MLP neurons of a small language model. Each row is named by its layer, matrix (up: input weights) and neuron, and shows model dimensions 96-351. Each number is 500 + 40 x the weight over its row's rms, rounded and kept within 0 to 999. Numbers have three digits each.
After each neuron's rows, "fires after" lists the tokens most often just before its 100 highest values on Wikipedia text that the model never trained on. A number after a token or word is its count.

L4.up958:507538485521497521551545532540428514514442447460508478515539516479562524421500465474595511468469451505419511518427500495549481536502471498426546510509507510537461456563476498492408468512480487494521541470488466487533472514505524436538537518588507453545485447541582486497513518546544561551579519486504573528503521468502443546516495540490517492470510513468488490493481495486548493477490504558624484497472457510502524608530508490472532418518564550548515433454505491544460470501530510460521481435458439472583501486455518406481545513405540496556514446517453538498478470434490482540488503553519554501553591493468471522502498539503469474483499460562509489415463461495518525524550482482496434500543380436574473464455517482495481569508525485513458540522528474503490505470515530
fires after: " |" 47, "-" 10, "=" 5, "|" 5

L4.up1294:470469477555523471535481491518484463547470443478531548559522508550467556545463505491518528449460508482522514484511503467445454479524526479493505482517488470502496475498431518485516455485509553524532493483539511498399432478537513510500445453526557507562495523489504471455452490511526537546505479531512542513469521498470502565553602523431531543494499468519469475499491514521569525503473508538472409551418565480553439546517522497573510562500490462504471451510444529505478512548471522428581544513469440514441436505519551444448526509469527496491533500538523472497409506469467456523457572509605496460431563505495483502507491455486430521489516467525526496467512483449497494522472537488507513492519518528510562483485508446480551500479531491465502446540523475501486579565553579
fires after: "\n" 100

L4.up662:459458489453521489518463504497506475458590504478581508556520509433517502467553385489549562448538555452483500533500478441535553497472488521522453517548521480547425610496491480564493503506444512502544493423517537541549439492535527466485481483430523595463487556501516459452456481486445530524490492602501527563546488487484451473540536564543523507463466494477451498480477516481562562455409508567488490560445487518512477484484502471472473429514526532459433489479507511516472576487469533615449516508437505499506466478487535433494568466505527424529499452475442517503482493556477500541482525540518526503472534464520535480482565529556484486506536499478490580501455495477520582418584471504453499527522431499515503498449505439521488475466563521585465539489493480519473520541515551
fires after: " |" 45, " Name" 5, "\n" 5

L7.up1154:585436491508513499507435520482476506461507514514406499465443478521500563494535444456497486484494547415488524493589464478469496507537528495567509453555486470558439528519516540515511432534501533568505538530500521569478540519574504395518441537484519490500484478474557503522424518519529575580492491478523601469512593570456464545472536593513473562464549468567528496571536497500580435439447599556485532524453551514519497553501532488464490431453588511480482510472475512561468450490495528494507530533468449538495409507494541489502508532492543528450543423470520552561523472545498449509392510453559502471493568515515518549500541527515501537487470503506522460485442491531516515519550421479467468561541515515490413512477455465498501473470557479563418509477504473515468545496483538
fires after: "\n" 37, "." 8, "-" 6, " |" 5

L8.up1387:487471569498426504471521528484593516490448491481471516501466561583478535537486521477488476531543481494549466516510452524496477423483549515490493470420545525470459476523446566484472441509487490513498487513503529476451458533457509474479491470495497573600434370547494510512440524526502444508525513478503531582488487513461472554440483485566561507449486414526476529467383515509502458501481549525578561567481464534483493567550543635519507440444488490647499489524468519461581442532473496482483521479512457508508433535480501450543472594465529532534473495492520478488509470438493459511451503522497489449524543538547567541542497457536448594554493540464514493495487484545500480520491455469446497488481441501478594481498497415500504496540542510526448498483584469542527532568478527
fires after: " |" 56, " =" 25

L3.up1209:511485539506509470546520508523445507446486540486480570567591492510518495406491528495520512507583523485552446466565507524491544488473458491433470513543525519495467544486446522534425520506448547450504443490419591532523538491507557577531521534622483573419491505537486519513496444486512487475522545464530450476532490479524493563457446466511477522499481446537570464512465543480511504461526471443523538557514468542484489524499477486552522506471435517525551538491528465497583468507498511490518484446542491519470562467519572408530433438505522408540448488531528513516482478513442455510519521582525558464459582439432430409554565501532597565518497476500507411533569492543489504484477431470532476566466455438483447494504476506508490550533436474564481482516541531477499486500466590
fires after: " was" 40, " were" 12, " is" 10, " are" 9, " be" 4

L7.up1094:510472516510525435474485512496500560551513509494526484507477536493526559440463408481418522498457507517449587515513584526546462502516547503458512495465494478539559514558428518489552489480487466579484530495528485384625440518446536423499497482523528474477463507519539520526435435469481475531533497456509479554537507605465450463587509525504463543491500429521511506492506551493532465475449467475559527538525530503453428463544512455531476459513467537456468475485492499479499432459462463488585516490491551485503486513507522533486550521452446495529384508525527439502509464488509493497500541479511480393476504423413513581452524493482540540404543507547491515455537457485468616550463491471529545514517505556478525480528521493499478565488489472475445422510531466482523522516491548
fires after: " G" 20, " W" 13, " F" 9, " 1" 6, " D" 5, " C" 5

L3.up429:485491531490468551494465484435515555520510530549480461461538524501516517458440524491500572519571520551507575531474487474437440481535547489551516468514492539498480443486459471497537396449494473562532494534484456546509523516481531476445452540595549457432460508548529453524521483524564526542524464479483493482496508499458512499585512490470536539496510468442521512561499471475448484474459512552476478561457542526491521511444580520427541600499469520439433529492443493551427480519459512504481524491477445492403431467500505497488534454485474405504530478457527488524454482512560451413460555492608482478468532545381521505512497536520484517502491481566545500463493493473493501580520499527527508542556504444453535473527528574450551487513511438571495493508456461428506457513493573
fires after: "\n" 58, "|" 11, "-" 4

L4.up562:518520480486531415526562486529488501458555486425544511517517546479485502485551452508432534463529537403553606530510541443557546542519506532445500492564498515506500540499439518540529484556453493507515526497469433522505490471591495482489503509559549537547549527471528502442491516480451482580502517533464564539568543503505468498573471534511510563445482512447517478526479513483462486478452513557444548511438487486527459498570471523499496485500527520471463477503468504476527555523470472524535516531453488494530441482502572450529499459537442461524506558483437512478457500517494482578487567415518492492592583455531517510416506518533477508533540487432517464505495490450563552503551440493554457530525467467476467431421543381531479515483620500545457533550488479482481546569508536
fires after: " |" 30, "|" 12, " Player" 6, " Team" 6, "\n" 4

L4.up597:507463500463405515470475506463472454510465381499529503538541531526527457511536537509473463442516452468573552489485472475528546515437493479476516494511523484497476526514501555498485487562513477457486490441482513518517510546570452528483505472506514553495421457534491541515483566463452486516445463479515508532449548531486537545514451506474500526492489449532523505470471461459528557472473556515520511500493522528472473537539493505474486495500512517541491511484385501466547409433522519486500553438487523498591531496537558431461504565514564522434546449548492481531496500463401495546507518502558514489470547500521497534517501515598534503518471508440470509453507459481570514454566451496488563515490458477418512505492455412486530503505561518543511520559514460601544522568505536
fires after: " |" 75

L4.up1127:453424541465511501532512498481517490535454515506546520561481502489528492432499479495507527459526482510517463524548473473476496497482483493455468512504544509459442572549524486494484465506499474461476496470514487438544521527521543520538498570477484467424584597538592432453491496525533568539483444506512449496582566517587500554536533480432470495447495474514429480487490476493475482475486485465493510528499429500557488474503466507454537467530502490526526500502548471523537512589516541459573515425525549481460500438551516456497473481501488501565424492530438457506478478500508482549519484503435489500491501485533523476561500520535533510437559485559501468559512499440522462501533489580459451478515476482513428523501519510454554600523466476460466448426564533503526508489479585
fires after: " was" 40, " is" 7, " be" 4

L3.up1271:479457464521455455531494502489436509462457524474511526495516507476488505454539455499462515554555504442515594475585530555512480518465453487483499500568524497537464526499504502526414525560543489500491517469503532500532513479495508510558462515640558543530547563472539484533419458485459530436522483396538540463412555510483487495452512498489526612478466496514513502498482528529473451529461462466534508567467502483538498601525433497500552572476481501513501562494561445534524437560474551464504488481510401438501499448529550410450504415487507498505499497555519468501458500483478452482494535452505559476486569468442500538545499571521466561422547426549444491518499507487504503507596457534492529505485467455560481494484539487412521502492484523439440387490501450528521563546487528
fires after: "|" 23, " was" 12, " Preceded" 10, " |" 9, " War" 8

L3.up179:522457529511487430485527470520459538428514478484573532527487513505506507436473485489494525594526533502493472386615467448511487524497453506453488505615494521529383529549534513521502474470452522447481466522500534558524497500537520511527501563542486563447524540470477468510506475527490486497514534492532507472563489515520540542489501485562504489461479501500494521488456487508530464525462491488543537544523524612503475523477482472486492447504586489481529482461520479606505451535454605460589500455509450431444532451497540410539507450510557422550465538535482506510463470475532454570491472495572559464496523451488530482568599486519446509483491468502486438493562476480428533531452480519490499508495496405526497475490472471486495539560460472523442436521481546489521463520396523
fires after: " was" 79, " were" 7

L7.up693:490445530459481508514465537543468574572514505514526462507550534449543496482511519517541562471443518498446520493509513444514518481480480578516438522449536582560491533506469518512521534475424562556525532497541516456530468433513573453504506486462507416450398516452556473508464521558547443558521490489472533518559489580487468459492496557482502462453456471552425503485494520482508466478504553529494586530461492502455478489513548563528591406523448477530513470500596521495460471454488481537507521479463548490526476457464528471454418499482485518519477518442478526511494494489481568530466521520586498549467496457456577500462455460494500493517569514494484506461468422550436562531466494597521506510473495468507424434521536484506494466520516459456587468492525535480478492468513592
fires after: " F" 15, " P" 10, " f" 10, " M" 10, " E" 7, " D" 6

L3.up48:451496491457450517503486548531509523487505430433544489519419521502535458530465400500569513408525509490602499519455521414505503446513472510412471482530500596516471574538506504482407518558466515470496472483527576495547585451552471385531548472589529584459547519488539533459483509464422514568486471558502497530559447479524445512571506493501493519482505504557543572492517460500482524411474517495546514523499448488537512458500459483518459454492533589508486515489537489497513486516475550550498468517449493520525454474515557479526547465587504473498491469502527528470502478510491537499487525452569497512490573506526612459467520492604517502476452470499516466544434504487566510427580438549463510600525492497528491474435469454533520455492575476531541528518488488511547520566496561
fires after: " |" 92

L4.up525:487532525502454436542495535530596501504483547469501525537504517564503511471533421521498462490471491516417524544462499467526568398507524472463477514429511502533430546510531520464476493467530493549508488546577437471591444489453572414518476523481489567505546585464615466468466537495507507494529512510435534569484420516479557460485473442569547514517569464470463524531545460515449427480433559504557512529472486481522494577497536452490520443490558539511474500500510531460512403572533501481584557486480454538531543469484498462488476497469521513460457503505446477494433467479513546495426495457482565460457524512522507447481500519492499496522530498527441463428556469453557515460483498584501538484497485531535536473482535456554476474498538466471504450529480509471504572525488462
fires after: " |" 42, "10" 4, " $" 4

L4.up171:550530474507511481524479517495445523445516535502563489473529546422485475501484429501494468532565525462454486535500477523537530457570450507477542498505517554486446524523465481487449535611451516514496483479565461488518508505579509494500448494556510484465541620498537486544490475436424547587478461465531529487513464523534468454532493485551499512418485570511531477508502475501412560463435463508480511550468437457564486560516491482530491457559552575466483574439473505525509476526460494500450504481478447511487508469495505436500547502520506509497537456505551503526480470547489536493496543441517538480477620537543502463434504565563492493512564456466503410517453464470552490417528443512507487555525524528523492484513497476484522495488585541600444437492520521556536569493483531
fires after: " |" 49, "|" 23, "==" 6

L4.up832:485526438495463521559486551488550528415545441473499477517449527556526497466530476501536522515569534470442489466441487511541509490579537488490483513519512526492494539480462538551416529584486485536555498477499507528536581492561460473506454476527483576485516593510570509583474510468461566558512502573518501599527540516474487518569479460479505519488494501503504448543443507468479534506439522525548497562432415474471548518523469479480532466425471517487442507466511468545507554523456506491547500476427508552506510447492510419439452481449473481455541448489463482504472493514464476475501596489426525488525537488532527532478489545491474520460495427460440490552482495503537558435560402457480502592497441463513474507498499476450523454468512550568424496475512550526507521612523614
fires after: " |" 55, " Date" 9, " Year" 8

L4.up449:502446496449483498538483476442608479540492401521513549563491530461515504408507458483458492495494495515522527467489481555410521553488461497551481502562491492542522530530515556579455431461526503487440504484522522495548549546469488528550517545451562489485573505488579447515484571526518548507503497516503429467537471461571467452495557536437529526463510513518543519519489466528546525537488501508429545573493515519506587514558496421535474498501490465532529471548486469482544489482476449522519532501496462526566478480535502481474474481509571503491425437499429477488470492516457444467525582497516552484494465453511492495466531469511518545365533404497516475453550472470545486498588488522525507522602410460450447499518464494496524500493505415475503533472534476493511521519496496
fires after: " |" 42, "\"" 17, "|" 5, ")" 4, " Diamond" 4, " (1983)" 4

L3.up364:541487506468463535513466460538539471566481507493541534553500506531512491479512580503486520482486536543510523492544458465444487474536573489524540469618460491503494461549501499494553441468454480543491478480561466480477514503520499532527441535512487549519494563492478409501498509471497577550529486457486503538558533547497514535481523445423527440511504515478476501499508509491521407546449564608444455565461487504552475512505497498509458563482469501525509468491526484565505471537469547490497568506519433506389464445518536493443451512448563539458532487454524507535430475480464485479517562500488490448511562479506554521542503496463487535479490473502543421451516469555497545523509522466526529516498533418539460531496490469439538523526505513452494555530556499494550590513489483
fires after: "\n" 77

L3.up597:521521486497511465535546493484480471483460564506519474491507513532475487506517519483482536476462523465491560537610524470487492491472496476567488473530502512501443488492480549501498511511513461627553560534523503469471411514479506472478485452504500508530511529537487462564472496476456531582491476463495575455528552565485467482520577505509424583503560535438402467557529539560552468534463560506445527505472523516499534534512505505486529561417499483464504430440513504485425519516507507519478464490461414494458435489470460471491490525457559495483543517445471465543538488466563509520520535447442516476570557516487512515545448461449467500530569462526586461542493535458555479532567498487473458546505482495516536500488517507466524431444517500539419460508531441479521523446442478
fires after: "\n" 62, "|" 24

L8.up1398:475519594527396466479457489464543494529579483440405548485499532504487537496471555473479537475567515504549531497471540474513429474542522486525456502490512490509535533477519521480467479497619499483504473532551479528440529501536466533471526492496477480571496474539529504469475472455554507460500461564490498571421462432511506516463527449518501530474515551525531478490504485470488505536433575523467511442389581578527569518504556557535474476488522457471425488508476511532465457534489572476503492515554472592547506529492534521452497524472488474452523557489435471531496461485465528534479456548469520509481569511464567611536478510521539535513543496495533523460479436457538517504482485522449450532473462429466490469428496499459497508497496542432494431503592411474531579546456486
fires after: " |" 40, " 0" 7, " 1" 4

L8.up193:491488544515492473480519513458449504466485535486509483463506552537418514528446512501536558499540559420555476484519585491503517474499549497455523474484572490554500526564530559467511513531562482582547470502480453501525522469538442427507526504471587500496500510509477490481498537477551530463481466510509487522463486540498438457526569535501532536530496528486507476439444424511477499520468536515462500472551523519467446478466450537452517570524574458487476465458516484547496478580475577494440561499499434523454450470540536427528488518432485509478427514493558438517454491415487458560537582456550507434500497533517526537487456418497456534439505482573519464566477476463520515495544534497521575478482478442518527464539537464519546556472492470546521474532536380547478505513514521
fires after: " —" 20, " Al" 19, " " 15, "\n" 8, "Al" 7

L3.up191:485505462456500461471573507537441518567481511467563527607538515461501613441490449467553489423566519540499502477553503444518465499471484501531493515526489513485443496519486502595471505539468528433456477463469568546530497517477551508596497522597513438477502550483499482493506487476524525463572510532504506439560512407487465427540434488484507514511447477501483500512498464493465499497441496500494559525467417550518498530542512502504499454482489503520466487521555485546499475549485589561556468432461473502494552441533554448466449514481504534507448434523516482534444514444465453500504523484566556508499531472531426471478516540513503589463527444544483459494581533498515542480488470482477485526483493482564469509527554470512534528533483447483459511534469594510482485487531549
fires after: " |" 55, " was" 19, " been" 8, " be" 5, " were" 4

L4.up1212:469475474447472484514536536581440467513400496535484430526458567465519455481513505505550444502581505501502587521410512519520526481463508420503483540462484463464419454514564492511437484515500519449498478416462535461577532513468523450559520534556490471526524547460518467502510522493484533462561438482493508508503555496401478477513504493462563451524436495537470604452453490472493598503499481494602581526460424530528534569462476533394537487449521500557523488517482448482500412535420563477422490443473507493493501465525486482501505486450538594516515533527465496532504462472494452414508494583514535478493566527532457462526576555537530504433487464546503470472496482489522486463528498574491522535495465466567500532535568474530508482491467483525441507519529463553492492445452485
fires after: " |" 85, " FRA" 4

L3.up614:446553565461488439437541461509553551567437471429546515574443512561598506506514524521539541518521528514475494493475475475510497491483419533434521504524504437518449464520539488486536540501471499495475491500485488421530440468529449516456512534531516543432562523554462489489544492539497537485498408503489465483498581447477505528496445489459511479475480511553486480470512471490445502551467496546530533518501433546556483505513511538568535482501474436570491537490412466451527474505487547572500513490441522524490541443453559474436477426523584512555527509482534481487466493498451474546486543534587552479534458508543488455552519523551515573432443487539498461507595512527485502425531492460494414522436529474524417543503572485445609522512486466546458444519499573501502512463511539
fires after: " was" 35, " is" 7, " as" 7, " been" 5

L3.up1477:482505520531467447594481532610426478504427435502478493484437517527563447461492476486460490465556459530491550452491432475521434566475489511523550506511495532491518486528477496540498465532531481471497534465469534496491498514502479444546487469532515492577520476561454500543525525455560541512524465451528488548507534575524407528545523510520508548446494467481496586449462458379480512546559495489552573477499435474505495519452424507336519512500570552551481495541513473486497489475532537500548451457468479560525505498509554510468624552594508498508522455564479527504485462465431480560505535485436450489460607524516478528464540584519514496530474540509490436522452491516486467435480528539438494472521428492546562526515514449491495524498471527415524461495545481441520465497522531
fires after: " |" 57

L3.up1192:478484449527454472530539412440557484496459539451503502494506507503456585469530514524474517479514509465457435515476612470471472476464433533514531472557563544511491544534467556539456457504536496587525493529492529490532438566565476539527480472478502492568502535531497521493407495493454569499474507566527582508438512569499556437492482498508512529493528539487463536519490536465533502493482565446474463498477551484489446531462603478496487520423557428531506474489552510496468506533494512444482455493521451545519394427450457475521534502456501439427536456456490412513479468476433506546521575467437497494476547476427497555586517513506476456508507486499520500497508521437545521524545480462456484553472417480463520449469523458402469499487532480406541511513569486507510609443533547
fires after: "\n" 48, "===" 9, " |" 5, "|" 4

L7.up806:450504527529528502507463465503436505521564504559551510498509529528508562518369520442492577464513528512472479543520463465473460503540471527517507457512487540484465483552518539529556446507475494549474482552555494538534454526516518501500461522576520428479472522530568491514494521542500547505541480512484517474521484530533480460591594462534571572482550522510444444570466527524491459505390518563444464593466508498562473507475473469487466573548474521511517553461584488501440484542490539457550519483474435512427470527502491492501516527536499430519504445462507461549416506497474465508519578455505560461495537450520494493531481510491450494418470467503531488457517500449464494515521495488502477483515505527439376506573506489412542502466551470518447475490525459474491592564554579
fires after: "\n" 36, " 6" 10, " 1" 8, "\n   " 6, "|" 6, " 3" 5

L4.up1119:417512538528472473469490561494475470489511501439455442521485512480525456514425478450544502379567453497418480531453480506544450451532478459457487537520473574528415458440570472481490446479509497466473461514461509533530495518537518465514489450550547544514490441524561495486503555503486508490553527503506487609430490503432498483518528501537510415519423485495530573460451472435525550512474450529572473519532509464512600518479559568466513572430533501538550530541520540468595553531508546424441535518530461447562483516504536516494478467426552494444450518436440513493486495525466505526522530594567522490535579506479480475506551595511513460502430527484480471467440487501554484492509471483451491567530479485608462495518543551516506499499533511421544469561493484545520506511484492
fires after: " |" 79, " Qualification" 5

L7.up776:551486525486549507482549493448544460428548521482521554594518506526515531522507471458521459445538500462500564493431562499466484391488536489475521503504501456445443504465499526518509496514596487482458487535580474470431468537489526448453452539500567592549529469524572491408424417557508488460543468539485556510446500476479500437501549480494494518475463469456546569584477503529476476556488510538521475527439458549549523509535539448551522508492504605547553493534527460480563526537412540518532542487468538491447502499582475501496485567500525509476414486461501487503516529510460473489509497456562529448464421428528554474542490554539498478433447436527473484460544447481502531505472529584511500517604474417507492489544499519541507500515549499453443513495551450508400540479492524
fires after: " —" 44, " 0–1" 7, " 0" 6, " |" 6, " 1–0" 5

L8.up561:496461473583535542543519519481506546522469545487562526502498527523389476503512521457431461480496502439445552505538559449481524471525510479538469473464554469494470481583479524553542536427552457543488439509484584437514492493562569498501431531618553511523443499559595487498417470560484580557541500493521541553467546552487420520502432500477550519516549527487521564549523507488547488412438490502474493496506537464460499573497487561465547499484496519512501479514491478524467480475507530446505502443499440510471446454507480476470451555487516539510564509465559458606470449453514472527513551397549525532504576479539488485560457538470489520435558476550563481385432465573558535501553450471490483514457528481470458499540484446458517455540546497477475458506469464467492510462498499
fires after: "-" 83, " No." 7, "|" 7

L7.up419:592500484529453417495512498492511544487513481535516530431511533520495546465484506471485535477442484457480460513531525449479497523531466481463508432512500540505421440577465489500498492486521558550492485540590451467486532475547533461534511482524602511503499466478578426470516517512478547582533606506441489563563507524504450486532515569443492499426477544552506536534489494444519435551455520545441534495440509451497512467574433491514438390499516562531477490465509483544509479502488513519503565454436478557484471489556577504515524507587444511489502433415441520519524499511491540449537558479522457491486538397516527542495492490511442550462491469416503465522492477488535500512492416471435527535531527500498491471504484387455607504396581535507490536503490503603457543511560533
fires after: "|" 55, " |" 24, "\n" 10, "-" 6

L4.up140:473524462463499483484464463455436538474580508468584489499505511436491559520482401507453482446515511498517539522495569542511491433475483520515488519511471537482487520512489527526467492559501546529534492458481552509560483533503488480489508457515499514543509545478525553496425522442472480449447510552523506512515509492490453429564448558487507567519533466493507459537481537497514563473454512485523521575503492518486563561567511420497477439469450607428446527520496506515572516503488507463460459507436486517529500461479534467513526530498528517492495477570527442494469473496441513519501496473518534499490575483499443460448499468554532515531566395531458462516502506416548572443530487483522536509474391492449476478528508472486471477401554509603422558532475433486482575519485620
fires after: " |" 55, "|" 31, "\n" 5

L4.up1510:476503484518446506536481472523429570512445478516544494498522513521459494472477443469495520503520445489443531554524521428479540480549535483452474466467578522450422505564473503497504421557488440528500493496536581458474482515478547413504468476659592473541448467478580490522464510582565565527509491486517536491512458500563506474557493523484541500451496476514496537529551447453513509501444503528472557529450535493537509531484499514490513434471519523573463531529558443489483386484497487460448567436451444464539471483490479481467445545521521557513525531494492488537441450459509507516531524401554500482481570462552494474536477455542474529468537534476516405447483472484486522493499429512502489547520502514528496467530548452497512468508558506517392397458477453458498532493468532
fires after: "|" 53, "=" 11, "==" 9, " |" 8, "-" 6, "===" 5

L3.up1515:415455445505463460542479436452488433501455513514529513572477521483508521544572467501532509554542574458449554510456470510495544442542487500459482473448524546533470562470453549549433455524574419552506531502505521495466560518587480545381417437541520531489485524527504529505469529542404457536475487610520516545549538519508499488566390487501531527447519554467495493559508494494511545522490517568489544513481537526503466591479486460549405462523542475473492534513468501516482509525477468554464548488453467496526494466469473492509504548434502504551502492492506535475558482538458494541533634492520472520514563465498520518495488482502470537433545432462533523494471490428536469466520415443491473528493447469443458461525543429506461461424538493502476508521548485502525547582503510
fires after: " |" 59, "|" 17

L7.up1332:519442558531492484513510545490451526500450520494448493472475550583472438581516468491461547476488501519541499461521510498487491584514482483477500472462495421472448469526416520492564470542495489500524463513539444410442547484536434473488461455560532474544503424536484500497522517511472546492519532438497550417441519447518486556499533609544464459419481515515538594492474449425465463512478468509557573470473533500466532426545501509505445496499495475500474484479481483537475475528516534490529493467499465493464515521535572525472425477561475536557505504477469530515465463452447561472540461528546479518531513436476559576576579553605494486508480500489561482494586446464528523433519394514459477557509492494546510489509518461560536532529537524480544473461509507605467442518497506
fires after: " in" 57, " of" 13, " to" 4

L3.up74:516518473461445444471517527509519500537468466542549519577415469494480553519541464528555556505525567478517471510468537491474487470462547541541456495528491419517436460520545526503567489505472548511512474498520443600620545537576476436497481565515531432432523595499514453481502482505441550512484501542498473489542515521463410483575519483508494505498522409485478476559459526521510409544447487431502469524532475522510423552545490446505564516489485532468495462516501496575516524559498474497550547493455513510457508476556538417538539459430576479453450436499505441500462518511542469552407498448456522492547458446501476474482494509470514520426526395497545513520525497407464565506539466498496512561524515432465419500480506511507536493475480407527489478499456469507457506572529592
fires after: "\n" 38, " " 8, " He" 7, " Notes" 6, " ;" 4

L3.up253:532499490475409451472493541588489512479478546474480511492497500473530430554520449497487430464414485436534486555457525529478472588510516474430463471487498528496531567543432532483443440521490501500503479473547527411470415527468533492461540483490482556541494418516526532500480537539532473521529536525458497541563484521506473538520491473508451489480512502520513503430473463417537514400537580582467509475492405484529475516514500534472446418461483515528380533527505532470582517558475549512473491485460541543595457506439559504465525507488542482538487488500440535497467455507541495494467487513479518517567498505537555449451469450563497509567557543475435487423484505535540533456465535570482577515524482458535534523498543469534537505537522481511448492497494419498517545524454471
fires after: " |" 46, " High" 5, "over," 4, " Square" 4, "ne" 4, "umni" 4

L3.up965:464494558439526511576549560540484556501447561487472480558485520488507519544447505530481507472470477489520486421553491473409417459590501508490507501470493535430513474531403501556421523476523480426471488496527606393434431536591527410462525536532479457542489506497420513476517484546534525525499496472437577473593552498468472514531459534507466515478473524544510488498474521482544488448511573482476488533440545535450555548505547494489494508506458491511483387527472460523509566500504542564560570485516463585546485496557504501483440448481514485513526539516496533512468443423480487514523465528537488495540542500540473514551547450528553483459565501501610534519495481525487486433477396497467524522551514553543496499493505459497490581492513479559458504480605535522471551504503473
fires after: " in" 24, " of" 12, " New" 10, " November" 4

L8.up1451:515475487523521540598460383552541522533437484570555511448480519490418492473469466500446513531448491486428554590525509470456552480443555489494521484390473480514481499506504494535545539532583408524483504411571502443470528453506552462534513474602553366477528436516484567489495496538533522521552513487501562527535454557439437518489544520463509478526511517508451575485528556473440475531488478475482532489498494549512465521575482491569522410558508498532461440529566516539476452515536541526534455505458511536513469461534476469461489552502526569532432488446526466532487497499468508450469472440473491470482499465479505553524468443511495476459507515527535507434498484517459558437475464515551505444541516540469517500523552450482550491481503532453473484511441557434485471515507543
fires after: " F" 18, " one" 11, " A" 8, "F" 7, " 1" 6

L3.up1047:455486558515558537540529525533546531443482559552492463434524526495519391475416501445486522432452455518513506494592490478415455491607525512490507445461532503422569494538463483522518494586526485405455452465476510453438528467472517498405540496465489493572515486489582464546519444534530514462551520508514468514506532460571537530467515515447435508471528531558566516536479484489523518525515494459472518490513527571432563518431481460447487508578413489503419552520469447569459482473480555522513445469544536545510494471525484531481461460510458528559482525562459536558532457398490508447562507527498557511530503517505521560517482405531532430518540488521514505500523453509445506449446457556470548451535423517533534461543533476500470513496490543494487483483525483502416474504437451
fires after: " in" 28, " of" 12, " to" 10

L3.up1291:510472534490519534589561529545425520496505563463516481553528528526514478497475508479478533402509498542535566431579504493418494514568528530546508482518484477422489474501445474492479565467548518423497516519527586399519512513447502524459485509468515475496482507537500443420545459475541550472523497445470595504505478527461539537483505516515475469502508532507548574533494499489534443436497564535482497541442475590502594460483575492475531502469473487477471449535443480464498498511514533561573525482538586494571517463492499532485440412476522501509518522569478510542456501413494493513482482511501508504487582487569521496485508475538500465532572495498561525477531445478469534455481408498452543454546489559601509478432472473482515494566505497482479448518614455571410508475503484
fires after: " in" 62, " to" 4, " from" 4

L4.up13:539466522437470554461479497493600521548543475482553541553505528506496520445477452441491536451483454485562492427548436451427541483497551497546507476575498460519523446611504516540478425528476461519483446494543540572471527438512503518505521536488536479472493529526532449494504551536499636554496502495512427542453513543511507498495448502409531457501518492445503449526391536481553527535451581545448505578491497534495511546476539548548548492546442484518553510448476484586502481522496491435418557438496499525456471504557514438486531489469552465454496443482446511543468516536487480480466594472541530465468519467531459465450512415490514475584448380515508515488506480534462569524561483496481450498540469475487445520529429488492548502553501507513540565472539500503513490517496470
fires after: "\n" 54, " |" 18, "sons" 4

L4.up1138:513464528489502493480429466508484521582483534448521486510417502560441528571528469516497502505390511458523486521498568448478511514460494529434552495535486456512473523555555514529502515528505446593542473526504495465515469531449456477474475474509566572514425524510498459478476493526465483513462544549548541583514500505497430466474486488513553453464449512490489529450461558428540454454460549555398431537493461489555452541489508458501496453481517531494417464475444523445456446496529565546441520540523529524494473497524578505517492559523482531450491412418440491502539479582464515530453592528470484503491554484523544452502445518510499617448474430533523501494505490407517535486508484510473502508498480444433488480506497513520546461452556473475515515498535503577451492508488529
fires after: " |" 46, "\n" 10, "|" 6

L3.up1207:504479516525499446528523462475527552540467512557536482560508515565445461565504495527459511411492507509447506506533522486541496481590471490562575504517535481503494483568500541550537484536512534540515514465545518502504445530551480504559499487498487521539481513483514533472459524522499521596496476476545537497426486471531471532511530485562596547501494519465462544467519539499540511548485486568480472554457558478517497568497565468473539509418513500505458432501421494485520576519489480448453495536477432496509397483462455423461535502507510457514530491421506460491500456513469467558570636456492515492522557473493493540499488522468445492519560435534567467413491495422573498481515528506505505465545473560523494473537456505435504421487517523452486525554480481493409551503476514
fires after: "\n" 75, "|" 19

L3.up1429:489498498503466456509500493453474519544428536516520503541509495476447522465502532510470520537502508451486597490519470448443454538520506468487472461573490507489531481515444560487519434492606512585482490504528515498482448507570450515477498490509531505580490505568493537556444490539517536535486484466470498470522536464468467543588525551515509571484497487492460504507500540483565460544510514512461465500424516500455459582548554540549513532419517435487442441508462478557513532548425530435516510504463396430435462461496539492432498496515517429461530508448513472538448484476510416504471620431444521475457528490448533487591500489494477472475519455521541428492475511485524500524552486486484505547489537502484496510541545511414564488458544493478418504504548528455456549493502590
fires after: "\n" 72, " |" 15, "|" 4